From a checkpoint of a small transformer trained on Wikipedia: MLP 640 SwiGLU.
MLP neurons of a small language model. Each row is named by its layer, matrix (gate and up: input weights; down: output weights) and neuron, and shows model dimensions 0-191. Each number is 500 + 25 x the weight over its row's rms, rounded and kept within 0 to 999. Numbers have three digits each. A neuron's up and down rows have the sign that makes its largest values positive.
After each neuron's rows, "fires before" lists the tokens most often just after its 100 highest values on Wikipedia text that the model never trained on; "fires after" lists the tokens most often just before its 100 highest values on Wikipedia text that the model never trained on.

L2.gate366:510522562494536496527497494472510540545480497512469486474507486502498497534500514540496494523540454528498492487465504496528543521525523500475522513472531525541516487542521494481494521526494498502482572510524476525508505506512507480462512500475482541494504465497513467493503459491529495521535509520478464512504538469487505484536466546469497517527507538462455481479511531480480498514475509518499542553527504471510471485520493533501497479536496497512518507490503499531478502491466493521488505518509510474501534537450436532486534535535467517495502492500524511524520520500444449563
L2.up366:463456500495489534507507545512514478497504530474519530482483499468505504490507508521531497558520493486447521492498551457502521536505472462539484552527461449507504512523464532536514469552493434538531480506479496497530517496493523468529526531489471469483437528545523486487491515527519466481460530528519518507522517520461485521499512501509491573502470517502468506522500494497511489498515522513513506514530504516516485537487513529526461521467528520474480509491489531509490524511508520512529502548525521479502501527517480514486491536504494484499493490500541552457519496485512460511
L2.down366:512498483455477509517479517509459487470509538494529462492486527505496514497469473499527511507458506473475548501541510568479510481491460461534510513547540480494443491471500491516490513520470485510552467535505469519539458486486541502430475528494510469510475522481491490491481531528505487515493512524520497486463530542494489534503500499494499474494459470525483467483494500517514501506537492522515482492495494568511511545523502507572510533451505473467510513486477479520481499508499525506512481516528514490496519454520506516503518567461492502537483505467487530495510488531514523509
fires before: "\n", "0", "B"
fires after: " =", "\n", "\\", "."

L6.gate283:498471464515483530505503458488493551494527479541481522531506509502496501505497450503511518528500520463492495514512584500496457501545469540469453491499473504535511472455536483519496521510532536500504443462463491464510480501483500517497460508480485484494513500529531495488484491507472489497500483483487493515472502488503470507430469486491505480511502494487498484519504538495505516464561494514556459490531506509489520522497524523489471520476500480501517492483496497498466492482495441445499503497483476508501485482492489502438536493495520523504455474458496525410507503471473527497
L6.up283:498489515499481478482481478476491516478477492500454499515515527519526544462509466474491535469520540491527510479528527462509499493552508523482448481516462489494538442456557489516501465557536532502508504484529507507515491577475535506520456511450496518498494476520541481481509498504454490498508500458466492507491477479512451497478467446457472480484490487507491557480488507519464491507492498523513501497510531522479501503493520545533486499492512497501502488527504540469525514478469496490482494488510460517493494481491496478471490457523526539517506523482514527458514517491468561500
L6.down283:543516512490488452493430512538515523506541490463554451476480504508519537478468524484518488477514502446556543497543496497513498498520474494529530506517517457489538486485519491486539485487498519518468498521532503501521518455498503472540509527505580512501509497520472486507512488520493496472509485517519489517513516461505538474499550521489506486489495471535520509526463485489534521484519531514470527505500514500519490504465493486513493473554498471479476496482531536509495524499504545506513480487508540490493452484485466445513509485549562508529511543503501467536480505498488500490
fires before: "\n", "-", "ed"
fires after: ".", "\"", ")."

L11.gate374:475514471517518493530517537446488515553506493489466477485478501540531519529509507537549522527512520519457499517507519524518473464514476515544488468504467497498531471489525490509493503480500505539478485487497495501514499502520475499485495531474467496438524470484505509529488488517446497525522491515540471512435507506439510488466496511478477500505515503467503512497507463536477536464535509526539448495483463510467473483557512518440489527489520498517478494491502434477474483460500489475499475541502524486489482495475514471514484543473494503536497480508523521477518519540492456494
L11.up374:506519533472539500512476453521509501485519468465497504492452505499544493494467489500490521473509538515488516504545526498469493503503525526486529506513484469471529487509513440483510523498499458512481484451515513483544527517499509520518488480439464490477497478530484513455529515515506509496475480520438473438531497521478550509513470483509475498492497534497488518511478512526547539502515484481548458506520467488531487493507481527487509465523501460469479559496557536498537505500475489489473555482532501451513514532498473469515498490512454492496496513505514501518502516465516451517
L11.down374:472515442522526488509471537470503511477528520509484514510515481543518541505495493486486474500507485513502553507513467462523483488535481490443494544551531472469547557520537494485508529541508534517518511474474472486510475508572522485558482501468521452538495480531445467481507488541485499557505444477486490506485494482469486529485531477517516546544477530505492516518503495521525477461460509529469535511496496498452496495487491501482501505471498488531515517518489502472505520515470504465513499479530490502518480489502480474481504511528479517485499474476496490485542510489510529512
fires before: "\n", "The", "A", "==", "-", "==="
fires after: "==", " ==", "===", "ly"

L11.gate176:477536516495495506518530472476511574496492523484489483535501489504470507522510461522497521461485549509467490447497588525518474464521561507495509498537495487502485534507490464520433522465501480506530491511458472502497471503480447526484489507476503436497514499487515520460506521513497507523441496478470494520504491524492465493447516502470497482487486514537528515493483516504504521451496511498525498493535495528480499526543495492494516556492535500506449496497454484493497499466541493510529516465523509504532503519473504489547476464459515498478479486481515486479496509491525510500
L11.up176:490523496495459517522494520487502479499488446549485502501474468530508530510474470461471496449521518518509500511521481489505499534494467499498513431505492487460504509499468529431474477510449520498517473484459480496526509527535553487525503504440474518476517548520505509493516458541514477525474463498484472492544510494501472535456457523509519521502508554499503497540461462489520499530501487494483504518459468529496456485506517493488501526441491509522510498495530524542539477507483502493492513508483506524481498554509499539483476471479530480469489485451484517491482529491515491499
L11.down176:528498518513504502480503535501515515524523484530510519490538521546500490485543500542495516497525501475497500521459494479459469501503512491502492512553481469476484493492481490499501532567552546452493479502553494528507493458479552524497546462492554521490495494480442527508514524495506474504516488517467486516492512532479477499528488472469488499510505461522479468512519527505513554471493472515528498512503515543546481480484519484478488511537516436500515491452496484518523494538508499498505463487481491499504513537515489535543478499493524461529480512482450479520477493573538505509
fires before: ".", ","
fires after: ",", " 19", " in", "u", "da"

L2.gate115:484528472507530506478476480500548518522465553540477522448465536448498488516494468523482518465513501489480526479557457504560488461522506472511484484523493531482472473531500516481528469463513473520507503454469480511514512509499484556476523504491490474543497509545535529463517521492451506438512467534512548427515511478504508513477506509483539512483510502502516488510511501468518483482501494479508499488501507521515511515499521487510486474492499527522469520444484525511494497479501471535511488477539458526500514535528479528489520538490535474511483495484513495458499528513519473487
L2.up115:490482507496461505502516504501535420529482487488480474488487472526442492560521493530506518440488525486551506456538481492485493492487457541512519463511489498508538513503463519476500508532470507522490456473479485499483492506509447505518487494529496511492500541460475482436519504488512487518493503522466497472484549530487468487539519497494487505499474500499554493544500488486527498508529522529525470507469509483449539492509517484489563529524526503526469478514513547521493465511496466518503504476490531529513539486504479526503522476496535474525529488497504484506471524512444511498
L2.down115:509512495473478506507522516513533491531496469496479498497504486485480513493484489503486555500486477471547568514479496496529496455529485454495452520513522523548462500523529504514488502442507484489488491501466528519521537499543546462483482499475438500493489496520494535517466508500469504519474472505525491547518452518522478467488509484487533496516479541486473489537468496513483466521488449519485473559507522499433532485508484534498532517521487472532483531491488505497509519521500482493519511513538489505501541504515494534489534508470478480480491512506496460524474525555461449522
fires before: " (", " |", ")", "%", "°", "1"
fires after: ".", ","

L12.gate608:495516512536452532546556501477491501493474482505534496521496515512534507463472458486538465498469472524525494509499514518461496499499475496522494504504501502489510545556502557493489552467516536510491446513471530471536462491487462511475530544527498502460535499481488476508531468513500494523488475538485493517465517508512537500472513443489500512479494570499467537477532513490480512495537486503524510513504446524499494514525532517481511501488540522550484490517503496474509534443522527500445482494479470492512508494525515500536472502464486463463506475520503501499496507485478534494
L12.up608:473542552521499470523470459454503514427470502494510494513494515520478521507500494510475508506479507507480522468555496504522458482479496544530516517529486496503477513515446546478556522512498504520515514544477491517501457520490508507467511516538493480494415461464477481468485486513499536492512484530539503549501518522471487493501497521499501485487513498482503484510503546499554513513468478480515518504497492509492488528493510518511482483488466468488492492542528547512512483515502491489487459466536489511468443501503518483556518486485489511493511464521484554550513501454519488526
L12.down608:530502516497498475468461529490515531508497524476545493522466489502497486482503519476452489516527502529486485481500494498490535506493495507461532476513516521500513461510538471526495486453497501495505525485484487483514514532473442475507489464499473492536571548514497485541514557452509541506511512472551506471529494500482455487510524504505490530442479485539485473490465509506496494467504457492521473488522514491506515487511496529471516514487485483509523405486487543514488505519529519485546531467481481539500529497444553482511461493519507495508521490467495485496519468508460506489
fires before: ".", " |", ",", ")", "\n"
fires after: "|", " in", " 19", "20", " (19"

L10.gate576:493504534542475503476442488494518526493490501479480518482535504511525511537502470555494479526516491505483480546487500474504471476527500470505500473520503497507474533497524464508482466484542528513453493513448524519492514509506487549521525514438477529521504447533515494491517446484510528466507487498525469493479464446517518537484531502500502468462499521515522493481458524465531455488466505522538519483468459458463527504523476515506470468486520485495465535499470499473493492461472521498483492520471520497505519498486516484534483515504459457464484496496524525490520555490478480461
L10.up576:502511440498503534499487521504497560578561481465526499490465522524483513514449518504490531471489457468478521513497505523486515504451498491510511486451512474495453549488460484514517479494511480459498479498506544505507533525512517500515528536496503491502455489508532541502495480478509440506517461483502550475553496496488480511495458523515496496551481533470523486520492471468504464495484493534485478479538462508498473482507519500494471495490539468504540502466502515501506491472493488472503492485523477451522531507539498489513499497479481504489537484486514520540519485464550505528
L10.down576:528518554461497473495497517505477498509515514487507515510486511497522474497520487492524506479472524478548508489430512500463489477500507484511498546520476542476449488490460516488496516536538515470528482503525486544517490492476535489456527498514482502487496473512510527525469496495441508519509537475514489453528472458488458527508506569541498512499526513476484481483537507505543515525523529527493506506507482483522480528529504487465484534482534504503533575543479450499494490496498482492512534481515490448489533497536436521485490475496476531530478514472511491488518502522538522525
fires before: "\n"
fires after: "s", "ography", "ations", " also", "History", " life"

L10.gate144:465539507487502524498512531509513529477528523500500546476469481494495482503516429516531505480458490502520510446484521486499501476511512490499508495499493510500514470505488506499523505489501532490517546492469491489515458496529492527474516499489465520482530501512522448523488476486472420489485494519529476501482516473509536487508519482499527501491564505499562506512525460474551580490476511470468520506513465520516467506491536483469518504497528489533464525525466510434485551493479503523453477505489494526473532537509548510498520449507507505507532524471513498516530501495491505537
L10.up144:459528499504530445516453500492490513478512499514490497495493488496492492482460505485524487505499563520529522510519453510519516467502478494539510470507495498502512517498530473517528500490496495506479458486507486472475508511529511546492497504493464541489533520541491493498521526525474500491482463468543481508483527437508481475514504514527468492492471519546531504505496474515493499472503479531491492467498479497516559502503506537498492528497540451517460467474540510516502514531520522569482498497486470479519442528546492472539536493463490558512451499516470461499496504543482533554
L10.down144:504535532492488498506531504516465507494551474473506452489484466509480534518510529522455479549523498525543539498480528483464483503503506495471487532556517492516543475506509478489476496473519498488528479465514517459503540555487526503515500506498537502474503521498485516508509505490516506496509496530512490478532554455505462518480517515470491526484490496517512465496509547459545539500509515461525466475502532510473477487499524481493547498522481509497497386476535461523501480487494509499481463490491535483473500496505514496541517515499547465498474517522452513519495498509483535513
fires before: " as", "n", "ing", "t", "g", "round"
fires after: " as", "l", " d", "k", "-", "d"

L11.gate396:478507471503482494457509492501479528513502470519446513509473529545478532499534474505537449544454512493480444524519513486508511505505510466466475489546529495478492511487497463496506511443519495492500472504569453489507481509500530479478465512505481505507491505482493514515510509497527548497513530504497506498508474455497475518483487488488513491487498501475551510489558519524533495486555478489538463515496502502515470475519480489442467530497512511511479555485509489417442491487482517487481507516487501522509489521483548504501486484520499514438523503527539491473470536487507503467
L11.up396:488454493500535466471529516487516507500504469475532471501484499504472520497519460459502468499490526547480494534518524491505527461486505455486478464554482476504518452482514499504517513461521531517471480513512490499490521505457523478490490513534484475477475487549519510543506525482496470522484495498469498463526451490481493486489477483488506459470508524479497490521477512523533501501518469519510429517452497533519493465517530459492469530480487506479501502517560551453517485507456516481504490505473493509513480526491496510464442498490484527486522509540493448474552479500471465460
L11.down396:517484522482531485471525507504503516512513492499403485494484485536513514514498461460515541481487532514487500503482535470501497467490495499525511501510388504515508482497510516500491503474508530523467484519520481482492481533463524509472488472512571502492482482533496500489543473496499508505496526500492489441529459504484510474497465469497507521501470511491516468546465470510480477507490490480519438554488480525511485485492519486489503497487471507494544597506533528482483500513473537488476477496508494500513533510471477487511476484516483521533510494487507500481535467474503469519
fires before: "\n", "==", "The"
fires after: "\n", ")", " life", "Career", "ography"

L13.gate598:467533519507536470525462488466510483496563509536508523480493521504531479560508484543495521493457469519525514502519508476469522499517487473467468513509471495502507503511506501484523497484472483452523489491469484516531473484490489551474485509478492475496535498504467458538552493515501501490484489474536478522509504517509521527473515558515471499478531521553492513502493501492489482444509499511470491463476524514510502504468491489490489492470498508477495509464519533451495485484461523481540497501452489583499503471471491515514529501489453539539534482522533515497478513499545556530
L13.up598:456548539467480490510461527497501446542535503505515449480499496492482487521549540493525458514545499513509476480537458514499502536486508496495479553492516506523506501476500460527501526540458537565505474506511467475490480496464494512519531486506476437513550469475500469476465540484499511505519441468505489508486493491510463516500479520467486498483495489486490532483499554508499460500501494484469529501509468490536508505512536472527525523490493479500492498454519518502523471523474495474511548535528485495503495521479486501476555487522537508497506466472532496480503542469513496500
L13.down598:504481509499507483514498501491486553553502516468455488537475515471512486525516491515493514507512535516507471462518510487506489443481507479472524481471523502484499531475525537465515487495487497506513561526542528485476498566525507501544514503545537493513491469483488505491470457508494494501507509536505500534546513465532538469529488477500529515562501543474544500454484507545517511497531496533461471512539462461506517502522482515488480497529509460473496505525520496531505502461506529455497507509468519516462481470496484494466460483505516481491543484551471488513544489526504485526
fires before: "ment", "is", "ence"
fires after: "par", "in", "ur", "our", "und", "on"

L13.gate269:540473504508453504510509492463528504496503541486537500505445539506510475472492507509507523540487500516522458511516513483543476520557489503501537469475505510496505467530480525508505517513552520466488520493452511520521442455514523455490465495506485547500493469492510528503535481481464524510541495506476465537493460505496447530461513503468526480494538521516521493524504505528510501482481489492468533527508483500524495518528483476499487524437505515542485530486513511492509487480488453533458486492505458553465504546448521498483521478485514525487482480509488463477479501508517477544
L13.up269:484477531471483525474521541490461474461501505515551516521480523493536522470475505492545496493498511503497513516500485457535543499487479458497519466478450491496483477546463479507489509517426521470475533509482496468487491492480460493481497525489506483484519512505490482495485502482527495495529535490493495522446525461484497508510488519515506482468546541497493560546481548502524477485492491519471499497482481542524463486516499473487515488502474461516468470533504482529537456471490531476546496518524501487556500512477470546531470479483475473441464509532494525500508521519490494512
L13.down269:529500475524501514499511490410557491533495436505505501516482463497506503480543464501495503485492533530451496449467506497508472508487479545508523524501481495543496494513515481479521494464473495484521512521519507453461478516474482481544494468483536464527533500478479508501516494501532490527530505537503530482496530515507484488441457510527454507490507469535509473498520496512493508504457478442509513493531466520530450483483558518471520522494534513518493483499529472504514535518521469468511487523454518473491489511517486510520532521516504506504489523492511508461540523480488547483
fires before: ".", ",", " and", " with", " to"
fires after: " 19", " in", ",", " 18"

L13.gate207:515507507458468522510506496510479514496517494538471543491524523506496494520530488534496501514494480483477479502466482529499460511499481527480485478494495474488526502491505510447539560525474515443503488525508463470483522526508539535426492507513498543491509494524475477522448476513511480497475493494470515483489475491504484501517519535529491483474522537533497433493469502489504458513511509519486446499517464535533536504484508512455491502547507505505556530526481447511541551526497473480451513530497454531503528514491509487485524476485530542501495520478542498508479486502541524503
L13.up207:473467489525500537494472516504489521490521468459492516478502508508492492501491451466517464489527491537538435516487493520480489479482525502462459483494507501524511518501499496485491459487517491509470485438489510473528486499477495490508524489516507521468502452555513457534455453567476561508512482492496501462460475500496491465528543512490510528486492539518510537492495494509497487501510496498541461534501482472553487500491444503511487499541485455454482495491539529467507500509502483519560471503545509502507514507481478524510473558452513514499510519512541498520506478507483523494
L13.down207:490519479518494472474474511479516529467505463489582431487497485483487520495517540503506480499515502523496582487499514545486547546495503511538532506537535576497492490486496521514512486475466506509520488526507500539513512455501482505507490519514476490520504502527502505467461523489505484478509520471524523460523543487500514470497469519465487556541483475513480504539510514536533517527486533494507556488518503478503521481518528526461476510453513499457508518501512500491545532472504509503473508504477539504495501483510519515522487525493501478474458493508532512502517546511451515529
fires before: "\n", "==", "g", "ev"
fires after: "\n", ")", " re", "s", " Po", " be"

L13.gate44:551495463501478494502472501497525523502469523517501536537545476549452486471493488482494514530441453493494504509475492488516482557520512480489466482475488474532497527536442480516492507548528499479489489465472477502515486513524512501505498458525505448501504510475513528533471512524528506483496531482493502492476551501478534524464511493504458495495551490531488542528495480494536475470463512476477485500478494483493483494515480506509448473447517456516502526543506536490494499483499518497519529492495511520519503513484469456483491491513487482488484469501505584516436500527517512524
L13.up44:504497437489528493569487524477465473545493534511519544510508448463462522494461507491515520518487525487511477504467493523514471509503480489493484499514472516517498473518510500466502484516519533481502527485469486445513509544537506472499542476517508446554524525534461565530483503483512520447494476514502480530522501525462484480529548503504498482482506495496454491500482477516522456487505526513546497506518479521508499497519519539549556457489484467497503503544504512477518467530479498532511523508495507549535531525495485493485525506522498510491485498522519502467501484533480529471
L13.down44:523519522530492475469497502491475488516539481514494517482502524462449512470474483501461544502511488509507534490508492526488488538504489468469517484473480497515502494545510533497511537475500469513523533502503480498519473516454504481552503500471573458530467468497495511507482472535519492492487509489505526473513489509473479482510520500493529466510478476532489509507508526504474449461527499511518433526539476502449480519488511552502491474494511487506493422529508499479477500500467516491522453502463492516487478491494464483537508475479523454530468486486493559445443497512489471509
fires before: " |", "–19", ";"
fires after: " 19", " |", " ", "|", "–", ":"

L2.gate576:528488491532484487500519531518543495481532469506502548487534513504455497496513504503541536499467498518502499469513488482508495551529523482486453483491466516472469480480490521443530533481487481524493535500490487490440527460495484442525486517486541512512506449473502498476495484488502495521481510500536472520507486506475491477538528513494439506485561500514521513544488490482559467475495514489500460478481541499489553481510490486467521491452490456523487510483535558529508518487494497518575528505488472501534490512511502492493516460521488468495526476486464517482520477492490494487
L2.up576:540510437498495506478494524492479487517482499560466512507488531422491507537477471505457523477484504491495551495518506473459489510514491469487523453521507478484504479524486519490480476521513488508528460480459488491519548494510526539460485510511517511532490511476540477455538560468485505480504486513487528506510520482494468518478470515502502504498463494455466485524518478534503500473525528475488463519499525519509515515481490549511501514509486518516437496475540535530508496534456493475525520473466501485480516496499485504515517584494516477525470528503493521512547518507490467490
L2.down576:508517487469474483446473470473505484508497495508465500525456556493505500489500492491431538477530474434518525489482501506512507471502485487490492483491484476501512474513494501498486485512519518482535476504470462464513503515510494534469517485476428531499515560516461515512536511482456473443523525502498532472536494479544490491483442530512534478517432522485486490498517503529482491531541502525491512489505506475481510506523542517507474489516493471507492494500532513466499501560517502508477530504520501465498483508483494498503548538465529553527465555502505467517499513482506514482
fires before: " (", " |", ")", "%", "."
fires after: ".", ","

L12.gate621:467510467526486545477452489502462529499494544577513510515469505483474547490484472527470484514488480491521467531510500478497492475533501518492480487480555502488467482486491511526533466461516496481504501505523480494527464507536468515515472525493489479515519508494513492539491535442501504530475491503500519533488481506466517500515486509524544510444537493487497527498496470536500502489533514481529479507459485555485508500478489501537510510502505506468485478515499495482495559460490496509489496484537446534504490520474505507550483482486496502545495485468502514399489468509468508460
L12.up621:464508518527509502513478481492506515492480527521500492537511509503489523465456454495521509502553510500466503515450456532530529459455519519501496506475472495543480483537496491445492465510518477502456518449497435510453459493534516516524503513482487507445541483508499514498523485477545492527503480495520501479508484500556467514505519486482502522504481530496503548504482526498470525461510489457502505523499529497486489495518528516563476479544515457507461499524473519500473507470501462466481489506512488560481503510529505460527492515526528518488501525490459467482468527523478510472
L12.down621:520541471491495468496520511460461534494483514552491464503501546497531515498504489528485474537478481498488525474447503476479540505519526494525498510503506503552510484504505488484532493511500494512544498485502457526507506541508497493510502521448509488499508488489474546528494508497518490516498507535459523498487487501496482509524475517498509490485470461515510533502562482490466525455532516476523472472512489528453513513514470499545508487474516478518508405519498499476505503521547567530524474490505457498503566481537521471525505493523497531488484515488476522447494549495490459476
fires before: " |", ":", "–19", "–20", "–", ")"
fires after: "-", " 19", " (19", " the", "|", " |"

L12.gate474:487498497501507492492516469484450469501528467506476483470482487489497467497518500493491503514491532480559514484485519498476553537513528499464504481564537540524495500485493507481519547511458534522507510517457443501533485526529528527492489514529473527504516438520473476549514513503516514515483464546506529505513481505498503499509496525447474516486543487543502495485479520539496483490524509498530489494535484467482484486479514464504497517581494514506498547525510480486490507531505491506537474504499531462501554520527526490499508506508505533460473514495566514461466468488506524533
L12.up474:510554518522484443510470539467552469482503517472513494470541515490485491498518468491472513519456496525483519464536529484528513476506535472530510489505515494528555498526513478527487511456542439522512518504530475515499490507463525478513503511519507501506504474541529546506502500478496533473519471507519531464542513514477483517448494476501530524473478477512491540488495464513497486491519506498542515516534503522505512524534466484497487471493515510449437511476486493520466544485545492502522486521502469510493460540557516522497510477497519454527525498483476482544510478522513512517
L12.down474:477473523530491498509471508438535508487521485473498490465477486512483473528472530481498549488478507514488515483476510512474532527470519487509488489497539509485492495490467441466511547468489472488482476522525520476479500483506525496528538523540491473496501527516511478496516534481497515468505479497476537490526519497513467501486485482479509564474506534503447468463508516543517509465499456495528522460472490505517495501499493509463487514510537479456525488536477470522509514459506480501488526456491472460509547507478478531438495498512533509484504482532484450562526459524476468462
fires before: "\n", "an"
fires after: " =", ")"

L13.gate216:497514478492514493486500534514513481515488508495510528500457486515483535532505515498534490530477494455515465493504451454490555514551503522527508473527556485522493502477457485513553501494463494437518519494508473504484506534505449494525461488496503469538476525554498508527478545461467517478485468477521486512450523497520518452492475494480528497537492495541510513481482478533483516487499522525502506450545478520510497454503485499457519487536474475538524488536488450533508465514477506520503489472494493519511474495514512542501515515514530464472457480507503473512484525488503545488
L13.up216:475507505448510487495483452480464515475500527534499517507469491499489514477480483532528547502501522484516489474519495484516522507505491495486482441526525462529510479505493551494521486474491504484494464479522477505515531503447495490504533501482496489514496474472497496441477494484472515527538508468486508491505474495557465544503496480482465502531460470523518521486483485478480486462477463533521507497490538501475490518544500496559496516514514551477519521497476551460505541473460501466559527527496465533538471487521550512502473490555515513517494545517514519495511484484455470508
L13.down216:494463470525498490511472472489537524511497503478520522550524483478493508507517499468506520535487476480465559480502514534477535505520493519496499501490493530503475521477515513496510508476503486523513525510497504469488487523446525539496489482518441498483507539496519490504475523502468464542546483449510554521470534456471542496482508485492504526515503490452456464495499499508511510519550492507505515490462485460518486476500526524483545504515501560524509532532454487542467508530562486522520506504496551500451518483499507468508477557524527519455495462514502479513478498498482467514
fires before: "ite", "a", "e", "ic", "east", "ev"
fires after: " ", " Ar", "th"

L12.gate448:541515499490456508513491531450482503541477510466484508492519530474539477528483511497518508500491502448483537508543534531506500533532479461495500468518520459467520477527514448474446512522464555469507504526514436530505503464523501486463512502519486529485566500509511475517492501483513507536578490529483515512510472521513486497495451477515491503536510477514515513520468502463490537480511508509504467515489511472498476486506458451461492526503535488498470525454513523478477466488461489496510495512512458511529531469549519492497507492494513493533511523457488497494468512517508514496
L12.up448:514524465492507477525473504437496460513540488523449534494502509508517529550483500524477515490452516494544542527521523512466463481539512501504541513495495514523471498485499500530490476500503535506530505467480486507505509505464507515473487528512486496507512493538528517473515483485476495489509488523516437469497515549494449511415492530547516484501501479520512511497494487538479465463483477486496493500481508504488513483505488518482492535461486488512468507471500501484475466468527447515509511513472521508477489453522515466482517494486472487527514452495535510460546530456557499549
L12.down448:543531464489458515493502506475500471515532502510455513512454487501486494493463470497464450536504514502484486536481530523522486523499461465470466467499518495458553484498514533476494460500511453507502482457498521495492500473516536515516505500537518524496536516518505503527544489440490484488490509494499477484468509508516556488485516516539509493515513467469532514495468485514503524490530525529496466557475494496502452510547524502505509522470544481530493465443527517515502475474513520457492518544515479516478488457555488459511459502482492484481473479529513485541524505510496494465
fires before: ")", " m", " |", " ", "%"
fires after: ".", "s"

L12.gate222:502536479529533514554493494483481498514475558547477523504537496475479513472513531547530493509439451511527479541480501532514530498512541498490472499485522520516476489494504527508543529519529559497455499513494464544465476517527488500516457471520491477500505506532480532554513511478498505462511480512502483503503486519509495501498502503526481476549556523492538499493470511497485486444482518523486475497497511501488516464469494489503509532485512510513471525493533531499477509489501460502481520487492525525506494536470580480512530449492480503455460507490483469472520465474516504476
L12.up222:539545483520528543521483484536514469525512538486494537484517476497481516479510498510486499459489488499541523494515545530550511517482539527476504491494493526514505503495511543522522527503526499499510545488492480523449501501546506446526454450557503486511487485467484524521523529518433462498487524473468491515477510525542472480508525508524483491518544477488514485482464491509494475497497488539497499443512532484486497472507501530516533456515494488548510499501563499490523512545492506461485514484487548499482509505520480498472490452536513485506444518490491478531468484488508524523
L12.down222:510503497532461530522541499482548495471501519488525549463469543487558505467488486557467543534453502481492496495489513505510466469517466514491534515470505505492471512542504511478535499513526510459542514510512468461525522506473488433509511511551523496502508493512497523506509544480500471556489512486500510506502529538513481457533491486469505496486524513512489573515525489512496458511500483498481504554492514508498490500464478537512511504494480492509482448510524503472524490481529468500478508506472505471477471478497498492520523492434496468505539527495491502526510513492447500552
fires before: " |", "–", ",", ")"
fires after: " ", " |", " 1", " 0", " 6", " 4"

L2.gate251:491514492486562507452460488476504499496485495502483494479504494504476488517478492488483513457500501504491477438468499486522500501483517470470550512470538510512477473523523512518518461509492504545524501443476497500480519547511473492486467486489527526513483513528484521469457542500465481476483488533493552534515503474447475490496489506487488483505505515443482521516542505479525458494547493504511452497504462534481507516527495494465478488465437527525508540449514500512527457488505518535519495499494495523534474559515481501491527499527525469509502516511506519490532449477486481442
L2.up251:550483471493468498534515540508495538530472476529521517488496524513503489540512510494496456508473522477525480469524499471513498468544491465498482436525464496541516500489460526430484494532515490473481488474485507489499531513505462490509484503483471481496510526533529535475476493503469498480533500498461535467467536533476484519523534486529452474457485500491549498495520522467516491503483514494497500563474481492519496551539464473481513515538497540472487492526516580508519511520514503467497476505535521516500516487488514498518483466479513485528518448505494489500517503515449516501
L2.down251:502477504496513500528483523522524519515505508529430496528466543480474496499529502474468500504490506518518552487523485489506481508525538485529479477502492473551469483491534487500432496500522488541482495512460497465505533509469497459481469530487469492510519524543518514496496508519481500476468503485486529502485507479537481475506511506535482508438521509477476500481514526439464490535537508502468481524517511499531502524535493485546478461499493497497535596489477468529512484492460491473499464500473529445500501502506474544522494514531498443533485530509511467487496496495469493497
fires before: "|", " |", ".", "\n"
fires after: " |", ".", ",", "an"

L6.gate129:532498503503498522476475470435519502502508468543505478482476479549541498466512492530543515508512517511513468536511525537533508468482486501528502467501462566505516481543498495488497580443477497512493542478500489490505491481505485509465540518496490477509447470518498506521490507521479460479550509499481472498521491512494482492469501520491510486496535547488500491544473458515507523493510487513515496535531516497497527516528494532495497529519533492524514485516503493510503541539462532503488445525494477520496498510464492519466574475536532513474463488493477495484511460547516497521
L6.up129:511530524503515505458474505520510481473490475560546511508506507463491547494485475506503512484476490524534476445506515530532509499494499526503516500496506509501476470564493488466552496517486495493536470511470522502525497521487479533521514505495489501489486517496549532507512499477479532482491509483524468567537479529493525475494550523537526513517505502568441483537535494576501511478499462462538487501488485519516498483482525464486534510516505494488500508396527518505530507482527497488512497488484515514487531483508518533493481480509485490497506503522505486517504466459542526490
L6.down129:495469500490493469491498521529536504510477484520554496484490493500481516545548492512502512480519492506510486485468486500503497525505494484513556483488498576462462497502511548507512459484485482531505497491425507499499461514485506461489492467503477510537531493475479488483521506516489537490479501465533494491527468466500509536461488510498462512486520514534467466480549530511513478510504474477502599544447461509422487518478535490520532465504532512502471479498471511543504477499525497501464526500533519493502468470492483501529521508498502491504513497497520500507502519487449476521
fires before: ".", ",", " and", " to"
fires after: " 19", " 18", " in", " December", " March"